From a checkpoint of a small transformer trained on Wikipedia: 6 heads of 64.
MLP neurons of a small language model. Each row is named by its layer, matrix (up: input weights) and neuron, and shows model dimensions 16-207. Each number is 128 + 24 x the weight over its row's rms, rounded and kept within 0 to 255. Numbers have three digits each.
After each neuron's rows, "fires in" lists the words (lower case) most often at its 100 highest values on Wikipedia text that the model never trained on.

L5.up1347:097148158153106141144115106120123136114139042156120142100127142154126093115128139080103121140159116138118127102147068133150092107137149131174185108133140127150170125101089128180129158132168090109085145096153148181129140087132163121107137144132134179133127135191133118102133123114123177130153044115170149105122112118142127142131113065150139145131141122127111151150139120148105130095095162106150147124105136142120089090090146108119098137106126096119162120078142148140130115132120144137138148096135101149107093142160112157104108123152134158113140124155131120079123119136128141140
fires in: "of", "on"

L5.up1448:118099116152158120102121140114122158054130129106120126103133121150149119100124176110121099180161116111104098144106126123155107090154120109109138123132161149153153134116085132151118130124134120128152123129107136115134161097142128118084128182090125150144134161116130116117119186156152086125155133124123127126122106101137138130114148131108145112111119095131121187129105167157153085089120142140157167138141142095117118147145082133094105132108135157093073081090121112143114071174115118122139162167156081133093130140135077071136121150164126130107114118112146123116118133112069186131
fires in: "to", "for", "in", "into", "against", "from"

L5.up771:106103097116165129164145183115188105104110111138088146108092138076161090067135166127149129119065116149156147168156119114121118127129140105118118161102154113145122068146141188151103143134091122134133150088113143136122140096120104134111153166119123132141180116109149115137163098123110185089144127128098105160090167080143103173109109080144142129151135112131144077123121130122133115159119145140054114160142111139128136144120119138111122135106128136144148138174132110115129060195143148142116131082126104103112154102089093129085124104109106121111120090131129167129119149129151146167
fires in: "of"

L5.up1468:127113169150120088114123086120132134063116096168127125143145111101121126075120104114131145136116125135143119125147158096134141175152157164100144157129145118137126166130163119137128123128139102105111130152107117112124138116135162149142134136132114133109159137130126174118117135142146129155141114180107151171090112103111131134148105134135113161123130106112161152088092169110108106117161151135116095148170084125113147082144111125124106100119097148166128115124113107117120081124121144113100112166123119104140151134139076196131107124154143093139097108097060144147094089107093148137
fires in: "a", "of", "more", "both", "to"

L9.up1358:098121158167153166147110105167149142169140078135124130086144141132154164098175126106088130138151111148139119135191132083125099129134125146153147116107140160165104137132116139155167094143146121135095130117152133128122090084081135101146133110117175135135123134127158112138147113174102149105126080155150131072137146130114139079117136164100139186119150103114089104103137148120102183105109135120119125146138121135149169090138114113136127114127151068081097147115117137094156139126127133125133133155107163136117122115162144112111159110155095143119133108132107095079065124143146121119
fires in: "of", "yakima"

L5.up1502:137116112089152128107162131102148138111109120156118139123069130152128153103110134137126185110156186112149175120179148125126064131135113133099108194133153122145118132147112080138115156135155091150143123140112140173116138076126093109118176118140094124141131140127106100107098137072134116167110134132165100092174112115109129125128123124115111151147159124119127108143131120109165151140127137118135119125128155156106080137139122142075116104104129100151136124113127155128101172198147142144067125102097124116154175135101103105081172088123156138132129119105097132144180082111158096123
fires in: "the", "978", "very", "of", "s"

L5.up1109:099125106115101118149098140130137167121147158133129146135135171103130135085142142148174104136110146146143076146130138141164081091101159124112126180130115119133103124114128138160140094127107098133119135148102144089130147088127155117154131169116127118141109083105128095122125076119120122163131111105099119144135106129125097125090120079141157121139128156119119137112144111128120123103134127112195171110140093150114119137118108154128115166146136106114173128145140100130099097148130125144075159139160108126163076132153101133157163108121120127156113116120139125120126127157095119155
fires in: "for", "kesavankutty"

L9.up1182:126087099133079138141132137120127142105103123145124089126114133137172117047058118096117136120099118182117110109133134141117129092123099095122118126148112084109171139096142153156134134094103134081104141151141134118135090138123131145143125180129093178140162102161099088080106162084105135114136080103158117144143110173099164108135099136130157125117133127083124159160127132143126094122142100126142133107078129107142133121120174128152090119136114131132130111152150147162110111113153109137117107113144148121167118116142104125105186136096113150182129123143141138136125139064165130122
fires in: "for", "than", "about", "to", "former"

L5.up1228:116130138163107143122120160126149159138137093112181152120117150142117119121084129125105130172172142181123123157107149144124109137137093145161142146122124117144118125102167128145094094111104093120167129123156118125084155142177155131146113147128125117102141134124143115125157149132096179086125148105127145125083137067165135132115124139144145105065146114115127104129176145118096102136112117068130130151097097150142128121139154146127121127150134149098128092114173140151104100211137148099148145142114098139130107113045139104162125173149134079139120145158102139086078159117176129112
fires in: "of", "the", "following", "1994", "during"

L9.up1354:144112122138106149124128141110154142152136145148122116142146140153143130100145125115169148130132120132108141133101154178116160103118100133124135129118137150161107174109142167135148116129131115128107153105116095091153159109129185116102144164124088146086132155188115115121100158128141130138143129185128111151139121109146136099111113105095156187096136100101125127118099129146145136132142137088154168146160159104147110097154109108153086084129131108117109110117185107125134101159122133118114114153094097124101155094109124111155114164105139138130108165112116137135105102130126135135
fires in: "of", "without", "for", "began", "and"

L9.up1123:143104154118086109116087198104116150119173080165145107090112148108119119122140149115105156158091131116138153131147142136156084157158120115139129128117116115155113131111101159149149093160123151118132136091117159147153216075097116136105150146078123155155103156136125112109134137146134149154124066127146153185111143078118151177160125130119142159080146116143107098104120152086082132076082132111128126128136138119147142127166133101127110125101170104145121102084170085142132112142171114151104105138123112118127137126144127121108128084146112107100125124105117135129143125108144138169
fires in: "of", "in"

L5.up1292:153107115103126136128142137127167140159138100160096121087126146166153153112079127160095153126112120092152118136118114156166119124152144141092161105126107123138141173155106134165159125109147167129120127096122117214158124079147130132145123113137174135101104095121122098139138136122144129130132137150117150090141175136148140175133157128140122185187124095138122125113171163120083134127094127087125136106105131166140113149175115102103104152135136090151136142098122151119132117127139127133146143089111117138133112143105075118109136104147099123148133133126125102092138151142135156121
fires in: "of", "preceded", "succeeded"

L9.up832:128143111134124136156144163109179126099144136120131128151138118119162104138154119119138125178156115136098117137133143188153149107120140147124153133130127150166142156112163116142127102111109126123111138078096109157152145106170192104120145145112139140076104101163096099135096143110135109163116104169111109142135124116079151111094123082118131109119107154106120149128120168143148140059129124086145136149135142102117149143151144116136090098166144119130102047103137091162122124135148130161148127138087093116113111123067148163141156145133136111136095146122141106118129124127112159126
fires in: "by", "began", "of", "before", "while"